Part of a small language model's weights.
Architecture: RMSNorm before each block, rotary positions, untied embeddings, normalized queries and keys.
MLP neurons of a small language model. Each row is named by its layer, matrix (gate and up: input weights) and neuron, and shows model dimensions 80-175. Each number is 50 + 15 x the weight over its row's rms, rounded and kept within 0 to 99. A neuron's up and down rows have the sign that makes its largest values positive.
After each neuron's rows, "fires on" lists the tokens most often at its 100 highest values on Wikipedia text that the model never trained on.

L7.gate113:48 42 35 30 55 34 70 51 41 82 56 44 71 37 50 54 55 36 61 56 41 53 53 57 75 65 47 46 59 54 40 43 53 67 41 66 41 41 56 58 28 48 54 63 45 59 21 51 33 63 37 40 63 69 28 49 48 51 58 65 29 54 30 36 45 52 66 41 42 51 76 65 28 38 78 81 34 17 63 73 52 51 92 59 37 49 81 56 52 71 82 41 47 51 57 47
L7.up113:68 58 71 57 54 41 58 21 59 53 56 56 46 50 50 36 43 42 44 50 38 68 68 74 42 65 51 47 46 46 39 15 27 66 35 66 41 41 23 60 46 53 32 58 62 39 45 17 55 72 24 69 40 36 67 22 29 55 67 27 65 41 31 72 29 56 47 36 56 55 73 37 47 71 56 60 56 62 56 59 37 57 31 57 30 42 54 65 49 32 40 65 52 31 37 45
fires on: " dec", " rec", "ec", "c"

L4.gate365:55 47 45 58 51 56 47 63 66 55 65 63 58 57 64 68 97 66 50 36 36 28 33 53 52 62 35 45 41 13 46 41 47 55 55 54 59 58 29 26 32 63 84 65 35 60 37 47 50 58 55 54 28 44 55 45 35 57 17 53 65 12 53 40 51 55 37 38 42 38 56 42 74 53 55 57 23 50 40 63 59 61 67 45 67 58 57 47 73 44 54 30 55 72 84 54
L4.up365:36 60 39 43 48 39 33 38 66 45 80 59 38 52 62 40 32 81 51 38 45 40 45 47 57 29 62 44 53 40 54 60 34 44 67 34 60 45 69 31 23 42 76 33 54 61 57 42 54 54 58 45 43 10 47 66 37 50 60 44 59 32 49 53 38 55 43 33 56 33 70 17 51 61 37 25 60 54 61 70 51 52 33 56 48 64 61 57 68 48 54 53 58 68 60 54
fires on: " |\n", "os", "ou", "qu", "ot", "f"

L3.gate121:51 73 74 51 62 40 69 55 50 69 41 42 55 50 28 45 34 42 51 34 55 35 50 44 45 49 56 48 31 61 39 48 27 34 61 37 50 63 41 47 60 40 41 71 56 28 42 70 78 64 17 43 65 45 56 59 43 37 18 44 43 61 64 55 57 85 74 51 48 56 65 68 64 33 34 44 50 74 43 45 28 56 50 66 81 69 48 40 28 42 33 32 56 68 52 46
L3.up121:62 51 42 52 27 32 70 52 47 66 59 47 53 55 88 60 50 56 45 32 50 54 24 59 40 77 48 31 34 38 89 54 34 65 32 50 37 45 62 28 75 37 59 28 68 49 54 42 66 81 61 51 54 29 51 78 54 52 33 55 46 62 55 65 47 73 49 28 40 44 50 51 52 39 35 42 78 41 54 60 40 92 80 81 62 72 41 61 49 52 46 44 51 39 49 38
fires on: " of", " to", ":"

L3.gate645:70 53 64 55 56 44 47 40 34 68 47 42 76 45 47 47 54 54 63 47 50 38 50 49 66 15 32 49 36 59 64 68 54 53 52 70 57 45 39 42 49 52 29 67 67 53 65 41 35 34 59 43 66 55 35 38 71 71 49 58 50 59 68 66 74 77 39 57 69 62 33 28 44 29 37 40 56 41 51 74 24 47 30 47 47 45 42 40 51 66 67 34 58 00 39 77
L3.up645:36 51 67 37 51 50 54 61 32 40 72 34 71 44 49 53 42 53 49 68 42 42 59 52 56 27 34 57 48 55 54 80 70 62 56 66 37 67 48 46 36 66 57 37 40 38 67 38 36 37 41 29 56 49 52 43 34 60 49 62 43 55 38 63 40 38 20 49 31 46 30 45 21 41 54 20 60 67 29 29 52 56 45 60 38 35 22 39 50 76 21 46 39 67 48 59
fires on: "ub", " sub", "out", " are", "eb", " Tur"

L7.gate651:67 37 50 34 75 53 46 45 47 27 54 77 28 62 72 39 60 49 54 62 57 40 65 70 43 60 48 20 29 76 32 52 55 57 39 67 66 58 42 58 41 58 29 47 36 53 38 39 49 37 47 55 54 37 33 45 53 63 50 36 77 61 67 21 15 60 52 61 48 31 54 56 53 54 44 35 27 40 63 76 46 50 55 37 55 60 41 35 31 31 41 59 98 48 40 53
L7.up651:61 57 25 66 44 67 56 71 72 56 64 34 52 42 21 46 51 37 33 57 74 33 25 49 45 53 38 45 31 62 58 61 48 40 43 66 46 29 33 37 41 18 22 49 52 61 42 60 54 51 66 45 63 39 39 60 58 45 31 49 35 44 61 83 39 06 54 49 18 74 54 68 44 37 29 57 26 52 57 24 32 37 48 30 31 58 51 44 52 48 59 29 46 59 60 62
fires on: " and", " |", " football"

L7.gate92:60 45 46 43 64 43 29 48 74 22 55 50 60 25 32 68 83 35 44 36 41 48 72 58 44 52 46 51 34 38 05 18 75 44 43 65 61 37 61 22 44 81 45 55 23 47 43 31 42 57 41 49 61 69 56 36 65 56 69 77 62 55 43 63 38 35 59 51 35 38 27 67 53 46 74 58 29 50 43 68 40 55 46 70 64 51 34 65 76 76 54 26 32 31 30 46
L7.up92:32 34 58 33 45 25 51 40 58 43 35 51 58 76 33 61 65 70 58 47 44 31 58 41 42 74 43 42 25 33 44 45 33 54 31 39 60 40 54 31 48 61 45 43 37 44 46 29 51 47 55 35 55 64 61 41 62 55 35 68 98 75 18 36 28 51 62 28 42 50 43 47 57 43 49 48 45 80 75 65 69 31 28 47 45 51 52 50 46 69 32 53 70 55 57 47
fires on: " of", ",", " in", "r"

L3.gate757:62 66 41 33 45 68 36 45 59 76 63 62 59 40 57 55 62 21 69 36 53 62 30 60 38 44 38 62 31 70 52 36 57 66 49 54 39 71 35 50 67 76 51 60 44 48 62 76 59 22 44 31 71 44 47 56 52 77 34 49 43 49 56 66 33 67 57 34 63 30 38 34 71 67 43 50 41 51 36 72 37 56 65 54 64 40 26 35 32 54 68 45 29 41 48 54
L3.up757:49 57 62 55 44 46 39 54 57 54 42 39 77 67 31 35 30 69 59 68 33 38 42 40 49 52 39 34 43 62 32 39 56 46 66 59 62 45 31 53 43 44 44 34 41 50 70 63 26 33 29 53 61 54 57 78 37 64 39 79 45 48 15 34 44 46 53 67 34 28 36 19 48 50 44 61 36 27 43 56 59 44 70 53 50 57 50 32 50 69 38 47 29 90 53 42
fires on: "ir", "n", "g", "ro", "d", "ad"

L3.gate759:52 44 70 52 66 64 60 37 65 69 53 59 49 49 64 54 49 60 47 44 48 58 59 77 54 34 45 62 45 64 59 49 31 45 48 64 63 42 49 54 45 74 53 53 44 72 22 51 34 53 90 45 50 49 67 28 50 54 68 47 48 53 49 34 56 32 44 35 69 74 41 20 45 46 48 62 44 40 62 48 71 64 55 78 67 61 20 34 76 75 38 61 56 79 58 55
L3.up759:63 45 52 60 57 47 43 54 81 64 54 48 57 69 62 56 58 57 60 48 47 50 43 44 80 41 35 84 45 46 76 74 34 53 61 33 54 46 52 54 39 64 46 39 50 69 40 33 45 70 86 33 40 17 73 72 62 80 54 19 54 41 57 47 50 35 29 56 70 68 62 30 67 45 37 41 42 53 32 46 56 38 60 69 56 76 26 29 52 57 50 61 59 38 64 69
fires on: "ou", " Win", " War", "os", "oul", "ins"

L7.gate65:53 56 47 68 40 33 66 75 57 55 43 34 41 60 48 61 26 36 99 58 79 66 38 35 55 64 52 44 68 47 43 45 39 66 67 58 33 57 65 57 59 63 44 58 49 68 59 45 59 37 44 52 56 49 38 74 49 44 90 53 89 35 54 54 28 41 48 71 58 67 55 49 50 76 50 49 43 71 54 58 37 64 17 27 55 62 53 60 60 55 51 35 43 36 63 64
L7.up65:60 22 62 47 56 35 45 57 63 36 52 85 56 69 52 60 30 47 99 64 64 57 48 62 46 71 46 29 75 78 51 57 33 35 70 42 42 72 61 47 61 40 51 61 59 41 56 40 75 65 62 63 57 37 50 39 59 43 71 37 38 44 64 40 47 32 52 66 43 69 62 33 52 74 49 46 48 60 60 40 60 56 40 54 29 54 54 51 77 22 44 73 75 36 30 24
fires on: " ", "202", " (", " =\n\n"

L3.gate202:63 48 55 58 43 20 36 38 58 48 52 75 36 67 18 68 56 34 60 54 37 49 43 48 66 37 35 34 17 66 32 59 49 62 51 62 50 23 64 26 61 49 51 59 38 60 53 58 27 61 44 33 39 60 46 30 13 68 64 47 67 43 38 91 38 37 26 83 44 31 49 34 62 48 76 36 46 48 43 20 40 59 42 64 51 61 64 47 55 60 56 43 45 72 45 27
L3.up202:58 60 57 45 45 25 20 61 54 59 46 57 60 49 38 42 51 49 56 21 37 50 39 15 67 71 74 62 58 44 84 44 33 44 32 43 54 48 46 28 61 61 28 31 51 51 50 43 55 54 40 39 55 47 40 66 64 34 57 26 76 63 58 58 36 49 64 49 75 43 25 51 57 71 34 55 39 36 55 73 46 72 42 38 75 53 77 42 67 26 24 57 70 58 50 40
fires on: " with", " over", "mer", "ver", " in", " of"

L7.gate351:54 54 45 41 28 34 24 50 52 25 37 65 43 48 39 64 76 38 51 43 26 65 48 20 36 46 51 50 37 60 28 74 30 75 61 84 42 67 30 56 56 42 40 40 41 44 56 54 21 51 62 44 69 46 57 50 57 44 49 63 74 58 47 40 44 66 80 41 72 59 34 52 93 42 58 48 37 35 67 24 38 70 79 58 39 53 62 69 55 53 48 45 35 63 18 11
L7.up351:49 42 64 20 32 41 63 64 55 47 32 76 50 48 43 52 44 48 47 60 56 47 52 09 69 23 65 60 63 42 25 60 62 59 61 55 62 68 57 44 56 53 60 38 44 59 34 37 27 16 61 78 51 47 47 56 61 61 30 47 34 56 65 62 40 60 34 29 61 69 49 43 54 49 70 33 55 26 69 47 65 82 38 54 46 46 45 55 65 48 58 06 58 73 40 77
fires on: " M"

L7.gate737:63 63 39 39 56 50 86 56 54 44 36 59 52 53 50 81 63 53 31 52 25 34 52 48 64 99 39 49 63 37 48 44 38 52 23 62 42 42 45 43 60 45 00 63 43 71 36 65 59 57 44 27 60 64 40 64 51 52 65 66 54 65 55 51 47 41 74 33 47 78 55 70 35 44 46 57 50 63 56 33 38 50 55 60 44 84 51 45 61 44 45 86 28 44 32 47
L7.up737:54 65 53 24 61 67 58 46 58 42 32 33 45 67 67 57 60 52 41 18 34 59 58 64 58 65 54 42 65 38 61 29 55 40 50 38 56 60 52 31 43 84 25 34 48 61 58 38 38 56 55 39 18 39 57 45 62 55 66 64 59 67 68 51 46 66 46 56 43 38 31 46 53 36 41 77 89 51 46 54 50 41 79 37 49 64 51 44 50 68 34 65 53 52 52 44
fires on: ",", " to", " he", " it", " which"

L4.gate482:42 83 30 59 36 69 37 89 61 31 61 64 45 53 38 55 44 62 60 69 47 69 68 40 78 61 51 66 66 76 50 32 36 46 38 49 36 72 59 30 52 33 67 31 67 49 41 42 53 43 30 40 69 41 59 47 38 49 69 51 51 42 38 55 59 86 72 32 28 46 66 31 39 53 40 51 43 49 42 53 95 46 28 24 67 33 33 49 62 76 35 48 29 68 31 40
L4.up482:43 64 55 44 18 71 53 55 11 67 53 26 37 74 24 63 76 76 48 28 46 18 62 75 63 54 57 64 35 69 33 60 67 46 51 35 34 50 35 23 49 44 26 38 43 47 70 53 54 51 47 73 53 42 60 46 58 51 40 44 31 49 59 67 50 41 23 26 39 60 40 40 23 04 41 43 62 49 58 45 58 58 32 41 29 55 80 32 62 66 47 79 81 52 48 59
fires on: "ach", "th", "l", " |\n", "ec", " Mar"

L7.gate655:37 52 70 35 38 23 37 79 76 26 34 50 51 43 38 32 47 32 47 67 63 46 48 72 28 78 54 30 54 51 29 50 61 43 45 63 48 42 51 58 36 65 34 70 69 41 63 63 26 43 30 49 17 59 61 75 48 76 79 27 47 43 49 68 37 50 39 59 56 42 71 75 36 48 48 69 55 52 54 49 51 48 55 47 40 58 34 18 27 51 44 46 55 38 31 39
L7.up655:64 39 56 43 49 33 57 68 54 55 49 35 10 44 20 49 50 44 50 65 65 55 18 40 22 47 50 66 31 34 54 41 23 35 21 41 44 40 33 32 60 39 35 60 63 55 45 53 38 68 57 54 32 71 64 43 32 70 59 36 44 60 42 71 60 51 51 32 76 68 57 42 41 58 62 42 52 68 35 55 34 55 31 25 37 31 39 73 59 51 48 53 37 47 13 71
fires on: ",", " ", " |", " is", " went", " came"

L3.gate475:40 70 29 49 71 56 65 53 63 45 45 45 63 33 72 64 32 40 46 70 36 38 57 58 42 50 71 70 56 43 47 44 33 68 49 57 33 64 90 72 61 56 70 51 46 39 13 50 75 69 72 49 65 58 61 80 51 38 45 25 28 62 45 47 51 50 71 58 72 39 62 29 67 18 41 54 23 53 36 55 30 51 52 36 36 61 31 52 62 38 33 52 59 60 42 59
L3.up475:53 31 45 76 71 37 63 57 85 43 37 46 63 52 42 55 54 66 63 64 55 50 63 40 56 58 69 54 34 58 62 75 18 50 59 25 48 56 43 42 50 33 69 37 64 43 49 53 57 64 58 67 66 36 62 53 26 27 56 72 52 65 20 48 66 51 47 59 38 65 40 34 97 55 53 58 42 73 49 14 38 64 67 35 46 48 61 42 72 48 34 72 51 28 46 56
fires on: " =\n\n", " career", "Career"

L4.gate569:67 66 48 42 36 39 65 56 42 44 55 40 52 44 46 37 27 38 19 55 47 55 37 45 53 44 38 52 80 46 48 71 37 52 89 57 37 58 71 16 17 47 54 63 41 41 36 49 44 52 67 59 46 38 59 47 52 66 47 59 50 22 34 30 42 38 39 64 65 25 43 45 56 54 69 64 64 54 48 76 62 62 75 62 45 57 21 51 59 31 45 61 26 59 50 53
L4.up569:52 45 74 50 78 37 36 37 49 58 47 41 16 54 43 60 72 72 47 41 59 70 64 48 60 50 41 40 66 55 57 43 65 47 43 70 44 46 68 67 31 49 29 62 50 59 55 20 51 41 38 61 52 42 56 36 64 33 34 41 44 55 40 53 37 25 34 76 67 51 55 54 50 58 70 55 78 55 67 63 07 75 61 28 51 69 39 26 53 61 24 67 65 57 44 42
fires on: " on", " to", " for", "ing", "ide", "ure"

L3.gate665:62 63 44 54 26 40 46 58 37 24 30 50 60 47 40 40 40 64 53 40 44 48 55 69 27 65 44 62 59 45 61 14 67 59 59 49 67 44 63 47 68 89 50 44 51 60 27 47 65 36 64 43 74 53 84 49 53 42 54 71 33 65 50 40 43 65 36 50 42 70 20 63 55 38 32 40 72 46 70 64 81 19 26 62 65 76 44 59 75 47 39 43 59 63 42 50
L3.up665:44 49 75 81 47 60 41 47 22 45 39 45 75 40 35 38 32 60 22 47 68 50 35 42 58 35 29 47 22 48 37 49 47 47 53 58 60 55 64 33 37 38 67 60 50 50 53 57 28 54 58 47 48 56 34 65 60 69 38 49 62 43 48 91 70 67 57 47 82 47 38 54 74 99 58 50 48 44 50 51 70 61 88 61 52 64 46 45 51 45 39 33 76 26 43 38
fires on: "n", "i", "o", "ad"

L4.gate279:55 67 45 33 57 75 59 44 57 32 49 75 55 61 43 39 59 49 57 40 25 47 48 38 58 80 74 32 29 54 38 51 49 62 40 69 66 74 49 50 62 47 02 57 49 52 66 31 43 69 44 25 55 37 41 38 58 53 70 70 53 73 65 39 27 26 52 45 39 79 68 36 31 61 61 58 33 44 48 32 52 53 67 53 68 55 57 57 41 44 50 35 32 39 44 44
L4.up279:57 36 44 71 56 30 22 66 35 45 37 51 70 63 54 53 39 67 28 66 17 72 87 60 26 48 75 79 79 42 76 52 39 44 45 29 62 50 57 60 32 39 37 45 79 41 57 62 47 45 40 52 29 36 47 40 46 57 39 72 46 72 66 42 80 42 52 39 38 71 54 47 26 25 74 25 29 24 60 68 50 44 36 60 50 42 45 67 58 51 48 86 54 53 78 86
fires on: ",", " of", "ly", " to", " the", " later"

L7.gate236:65 59 64 33 53 37 63 33 25 49 54 62 50 45 40 35 64 67 68 57 37 47 53 25 18 47 43 70 32 24 69 37 66 33 38 40 38 59 59 55 40 32 44 46 57 25 52 47 73 53 29 82 21 59 39 52 58 61 55 65 34 52 32 72 42 76 78 57 73 49 51 58 43 57 43 11 62 48 56 79 71 50 29 19 56 28 35 43 83 58 56 37 69 47 53 43
L7.up236:41 51 81 43 50 85 74 30 45 62 22 39 31 65 52 55 35 57 41 58 49 37 24 63 49 48 62 30 65 66 71 35 40 48 36 67 34 38 68 48 63 58 51 36 64 57 53 40 68 37 08 47 42 44 63 25 44 61 34 63 51 60 39 38 50 29 12 26 47 35 54 40 31 18 46 50 52 45 39 75 42 70 60 41 50 62 58 29 59 49 29 59 34 44 40 62
fires on: " B", "r", " Br", " R", "c", "b"

L3.gate305:69 49 49 60 59 54 65 51 77 35 32 52 23 70 34 36 45 69 53 43 56 47 59 45 62 51 86 42 30 81 51 07 33 60 40 46 36 41 26 34 73 31 45 61 59 39 21 60 58 52 38 74 42 51 43 55 47 51 30 17 60 38 21 33 45 70 74 65 59 62 82 44 63 55 66 61 69 54 45 56 60 21 51 72 63 73 57 56 42 51 15 60 69 37 25 49
L3.up305:61 60 30 43 31 46 47 39 46 33 52 46 22 60 50 60 45 63 34 52 41 71 77 69 69 59 56 47 48 48 27 36 64 40 50 54 16 65 63 29 67 27 65 55 60 70 50 47 57 58 38 58 43 28 42 70 49 80 24 64 67 34 52 25 48 50 56 44 52 34 61 60 42 33 46 52 81 55 61 64 68 58 61 36 43 39 64 48 65 36 19 56 31 40 24 44
fires on: " of", ":", "ity", "e"

L7.gate274:65 39 40 44 12 47 67 47 32 63 62 62 42 44 22 43 64 41 71 45 54 58 48 52 47 30 55 57 50 55 29 36 15 59 40 61 55 43 33 54 40 41 60 51 50 49 49 81 14 45 65 69 71 52 75 56 60 44 59 61 48 59 41 53 56 68 57 72 61 27 41 36 32 28 57 52 46 37 63 62 36 46 60 49 28 50 55 39 62 36 74 60 66 59 24 43
L7.up274:67 54 36 53 39 60 44 28 65 72 49 59 53 45 30 53 60 34 40 67 56 42 62 55 56 42 42 54 32 32 35 60 44 49 44 53 57 57 37 43 49 64 60 60 65 76 51 70 26 53 34 56 65 42 28 48 09 46 54 47 23 84 61 67 30 77 38 70 33 71 41 56 41 37 26 70 52 51 80 71 55 64 51 42 52 50 48 47 44 34 60 38 69 31 34 52
fires on: " m", " s", " rem", " M"

L3.gate399:64 59 55 14 70 25 57 49 64 43 46 72 46 68 44 44 18 35 45 45 53 21 53 36 62 67 60 60 56 37 23 31 44 83 51 69 49 52 49 32 56 18 43 51 18 53 24 39 42 50 65 51 38 43 37 46 60 45 40 42 32 58 29 57 52 42 83 45 63 54 10 43 25 29 27 42 35 47 61 49 63 54 38 50 33 46 44 19 95 37 45 35 66 60 76 56
L3.up399:55 53 63 52 67 37 43 67 63 51 64 35 32 37 37 35 36 35 25 55 49 59 54 53 65 65 56 50 58 50 70 28 11 59 37 59 33 27 55 43 62 28 57 44 58 62 70 37 62 54 68 21 43 39 53 47 35 52 44 79 59 56 60 68 32 50 42 44 52 87 45 68 61 63 46 36 41 47 68 72 53 60 42 35 53 44 70 45 64 21 46 20 70 51 45 43
fires on: " Mc", " =\n\n", "i", " by", "air", "cc"

L7.gate306:60 47 31 64 58 65 37 29 58 36 28 46 14 58 36 62 67 49 51 50 75 40 35 43 48 64 52 30 36 44 45 51 47 42 53 84 40 35 39 64 58 45 73 59 41 33 62 55 47 65 28 43 67 38 45 72 34 33 43 31 62 45 59 60 53 80 42 32 69 26 63 50 33 31 46 39 62 38 51 61 28 24 60 28 51 18 47 59 51 73 44 56 46 64 48 67
L7.up306:60 55 67 49 61 67 60 24 40 55 51 43 42 58 45 39 88 52 34 40 77 43 32 38 33 40 60 27 52 68 20 66 67 37 62 85 29 22 39 56 61 60 85 52 68 48 72 79 35 54 36 59 45 44 33 44 68 48 54 13 57 47 42 57 54 50 61 76 84 34 66 55 65 43 56 57 51 31 54 51 40 57 55 30 35 37 41 42 35 78 67 38 32 62 42 25
fires on: ":", " ", " m", " b", "|", " |"

L4.gate376:52 43 50 73 56 25 57 56 60 54 51 50 67 31 55 58 66 35 64 48 40 36 54 45 58 67 52 74 52 71 35 18 45 37 67 42 36 42 43 57 50 78 37 72 60 45 56 50 38 52 49 38 76 58 25 38 71 81 56 53 50 37 67 51 54 69 49 55 56 88 49 73 33 72 62 45 42 52 54 26 57 47 29 36 58 44 75 16 66 55 78 45 69 40 38 34
L4.up376:56 89 48 45 38 19 43 38 62 65 43 17 51 80 79 43 79 61 60 32 39 63 46 26 41 75 44 44 63 60 56 50 45 30 72 74 78 63 36 42 36 48 53 43 52 35 32 19 61 45 46 41 67 49 65 53 77 59 76 39 41 41 35 53 37 27 42 52 64 44 52 64 35 40 31 50 28 64 56 11 56 60 53 46 38 56 58 58 48 46 59 45 61 29 53 66
fires on: " ", " under", "\n", " to", "===", "."

L4.gate222:53 27 32 64 59 26 57 31 51 36 28 57 53 56 55 67 48 54 48 41 48 20 60 37 45 33 46 59 54 62 53 35 40 43 63 32 54 60 49 36 48 52 48 37 37 37 19 27 62 54 62 60 49 42 73 45 46 75 31 30 73 60 37 56 37 55 42 20 69 32 49 66 55 51 44 45 30 57 68 22 56 39 50 49 51 50 47 45 87 36 35 24 58 38 69 42
L4.up222:21 56 43 30 44 50 44 51 62 74 31 59 38 52 67 50 40 49 48 36 53 29 65 44 56 35 26 47 35 68 57 65 43 52 68 65 55 60 28 57 53 37 74 71 59 64 53 51 25 55 33 30 63 53 75 24 60 68 65 44 75 53 49 75 51 54 37 51 43 34 70 32 50 55 52 58 41 81 43 56 52 78 41 43 63 62 55 73 25 51 47 56 31 20 50 53
fires on: "o", " Bu", "u", "it", "er", " r"

L3.gate643:37 92 73 55 71 48 55 75 52 63 19 44 54 62 70 63 55 43 66 43 54 55 91 29 67 43 58 41 73 59 44 60 64 48 40 79 52 15 53 51 54 45 46 29 62 66 52 59 46 38 65 47 46 51 45 52 17 52 51 25 61 60 79 54 51 73 52 37 46 42 39 70 25 61 55 25 68 21 41 57 57 51 33 51 33 46 24 48 80 49 48 21 27 37 46 23
L3.up643:47 47 72 66 48 77 34 61 46 66 27 53 54 53 44 52 77 39 77 61 47 50 59 50 59 80 47 71 36 61 57 55 49 45 45 78 51 45 67 54 47 62 40 46 30 69 44 68 41 58 70 39 39 64 69 60 28 55 52 53 72 61 66 00 32 55 56 52 60 63 47 53 46 46 55 50 61 23 29 56 50 55 63 70 54 37 44 12 64 46 47 37 41 46 39 32
fires on: "2", "8", "6", "0", "5", "1"

L7.gate70:44 30 54 27 33 31 56 34 44 73 50 85 29 60 46 48 47 57 46 67 49 71 51 50 74 35 69 51 54 11 34 46 30 57 72 67 66 77 57 50 52 69 18 42 42 37 63 23 39 27 37 32 46 37 64 63 64 81 33 16 39 60 52 47 31 60 80 82 47 12 34 62 54 60 36 53 25 41 35 57 25 21 43 46 54 59 54 49 43 47 53 63 43 36 39 65
L7.up70:64 76 46 53 26 32 51 43 43 29 46 41 58 56 62 27 52 72 57 46 53 47 63 33 65 52 60 65 38 49 52 54 53 40 70 55 58 55 52 49 53 57 58 51 39 50 42 46 58 38 38 53 52 70 56 58 42 30 64 95 78 67 41 50 40 38 62 60 66 43 54 59 36 60 86 31 33 36 86 41 49 18 41 65 51 57 49 63 56 44 23 40 65 51 56 24
fires on: " qu", " Qu", " Ex", "wh", "ro", " ex"

L3.gate458:52 38 61 63 29 24 44 69 64 50 27 72 79 61 53 63 55 54 93 45 63 73 46 50 74 26 66 28 63 61 82 57 55 46 46 60 51 27 70 42 60 83 58 50 33 68 44 55 50 32 39 49 45 42 40 50 36 43 73 80 30 23 60 35 33 34 51 59 62 32 61 78 36 80 40 64 49 32 74 43 54 53 44 33 23 56 50 37 62 46 85 50 15 53 49 33
L3.up458:49 53 52 55 64 58 34 40 53 69 37 59 62 71 15 86 39 66 66 58 35 21 53 58 57 49 45 60 34 39 75 31 33 58 63 81 45 61 34 48 38 54 57 63 69 56 56 46 65 69 64 55 51 43 63 58 52 52 34 50 41 28 55 56 42 78 50 59 25 37 47 65 39 58 41 64 52 62 61 39 38 52 57 56 37 42 51 44 66 26 61 46 58 37 34 33
fires on: "6", "7", "s", "8", " India", " "

L7.gate250:58 59 63 58 57 31 60 69 62 29 54 67 79 47 32 68 32 46 55 58 60 29 44 40 65 50 65 66 36 37 62 24 23 30 48 44 63 64 46 36 37 67 20 60 57 54 28 49 63 44 60 36 66 40 47 34 52 56 42 62 46 42 66 58 43 65 52 28 34 64 68 31 34 40 65 28 43 43 44 55 28 54 47 46 52 82 50 45 53 38 75 74 11 52 10 53
L7.up250:55 67 49 50 47 03 24 75 55 44 73 57 59 55 38 43 68 75 59 55 61 59 51 55 58 40 65 60 50 60 64 26 52 59 79 50 23 58 54 69 59 77 52 51 39 37 21 41 32 42 50 53 53 28 42 44 61 35 33 44 45 33 50 48 84 34 12 50 50 27 64 33 46 41 39 51 51 39 85 30 30 74 85 75 64 45 50 73 39 47 59 56 43 78 50 38
fires on: ",", " ", ".", " $"

L7.gate129:81 01 58 23 57 68 50 33 76 49 54 34 34 22 61 46 32 62 76 40 50 29 38 79 47 65 54 31 71 44 53 37 68 47 71 48 50 55 65 65 51 58 55 47 66 35 63 55 56 52 57 26 57 58 39 48 66 71 68 32 44 57 47 36 60 61 46 63 50 57 57 59 42 35 70 56 45 39 87 48 51 41 62 34 55 53 32 49 50 20 48 31 39 78 60 40
L7.up129:63 03 37 57 57 71 28 76 78 56 48 44 49 36 33 25 36 58 51 50 29 18 23 59 70 69 65 13 71 69 70 48 43 44 71 53 72 40 61 54 44 76 66 72 45 55 37 70 57 61 67 55 41 41 30 67 47 55 38 47 23 63 71 60 55 57 43 53 72 63 65 77 40 66 35 44 54 36 64 49 24 33 46 40 51 54 55 42 39 24 57 32 59 40 50 19
fires on: " |"

L7.gate719:31 44 49 51 59 37 32 70 53 69 53 61 22 38 58 32 39 43 62 37 37 41 74 70 43 51 28 68 66 53 63 32 39 25 67 24 75 56 69 40 76 56 52 25 49 44 58 69 37 61 40 41 62 51 61 45 52 56 99 36 52 33 58 71 42 46 50 33 58 43 55 60 66 69 67 61 41 75 63 38 61 45 55 76 25 54 55 78 32 17 48 54 67 40 56 39
L7.up719:39 64 44 27 51 37 50 49 46 47 32 66 25 40 46 43 50 35 46 40 59 61 71 42 58 47 45 74 64 26 58 37 26 27 73 54 68 59 34 53 62 46 73 43 49 69 54 49 51 39 50 41 33 39 66 31 60 48 43 74 48 40 49 61 41 62 74 53 78 60 45 68 53 52 47 42 15 41 48 70 53 56 53 57 20 66 60 50 24 52 41 60 77 16 61 24
fires on: "u", " gu", " Gu", "o", "a", "gu"

L3.gate94:38 45 37 65 57 69 53 48 57 83 53 39 65 52 60 33 31 53 54 28 15 41 56 55 49 57 63 60 38 49 64 37 51 43 76 66 42 61 55 41 24 63 66 61 57 32 54 27 65 60 70 44 37 48 16 54 49 27 46 67 48 84 64 55 46 30 59 45 46 38 72 28 29 35 48 53 45 45 35 62 58 61 56 35 67 50 32 37 46 43 25 69 26 66 55 47
L3.up94:62 45 73 41 68 38 50 64 62 67 47 06 33 40 26 45 55 47 46 45 63 47 59 39 51 64 77 24 52 57 38 33 59 54 37 50 53 58 70 58 36 15 45 45 29 38 64 63 43 54 87 34 54 73 58 42 46 39 23 60 26 44 62 24 44 76 66 67 59 59 71 45 44 64 61 79 45 52 61 38 57 29 35 14 65 48 54 58 24 45 36 72 63 46 56 40
fires on: "K", " k", "B", "D", " Z"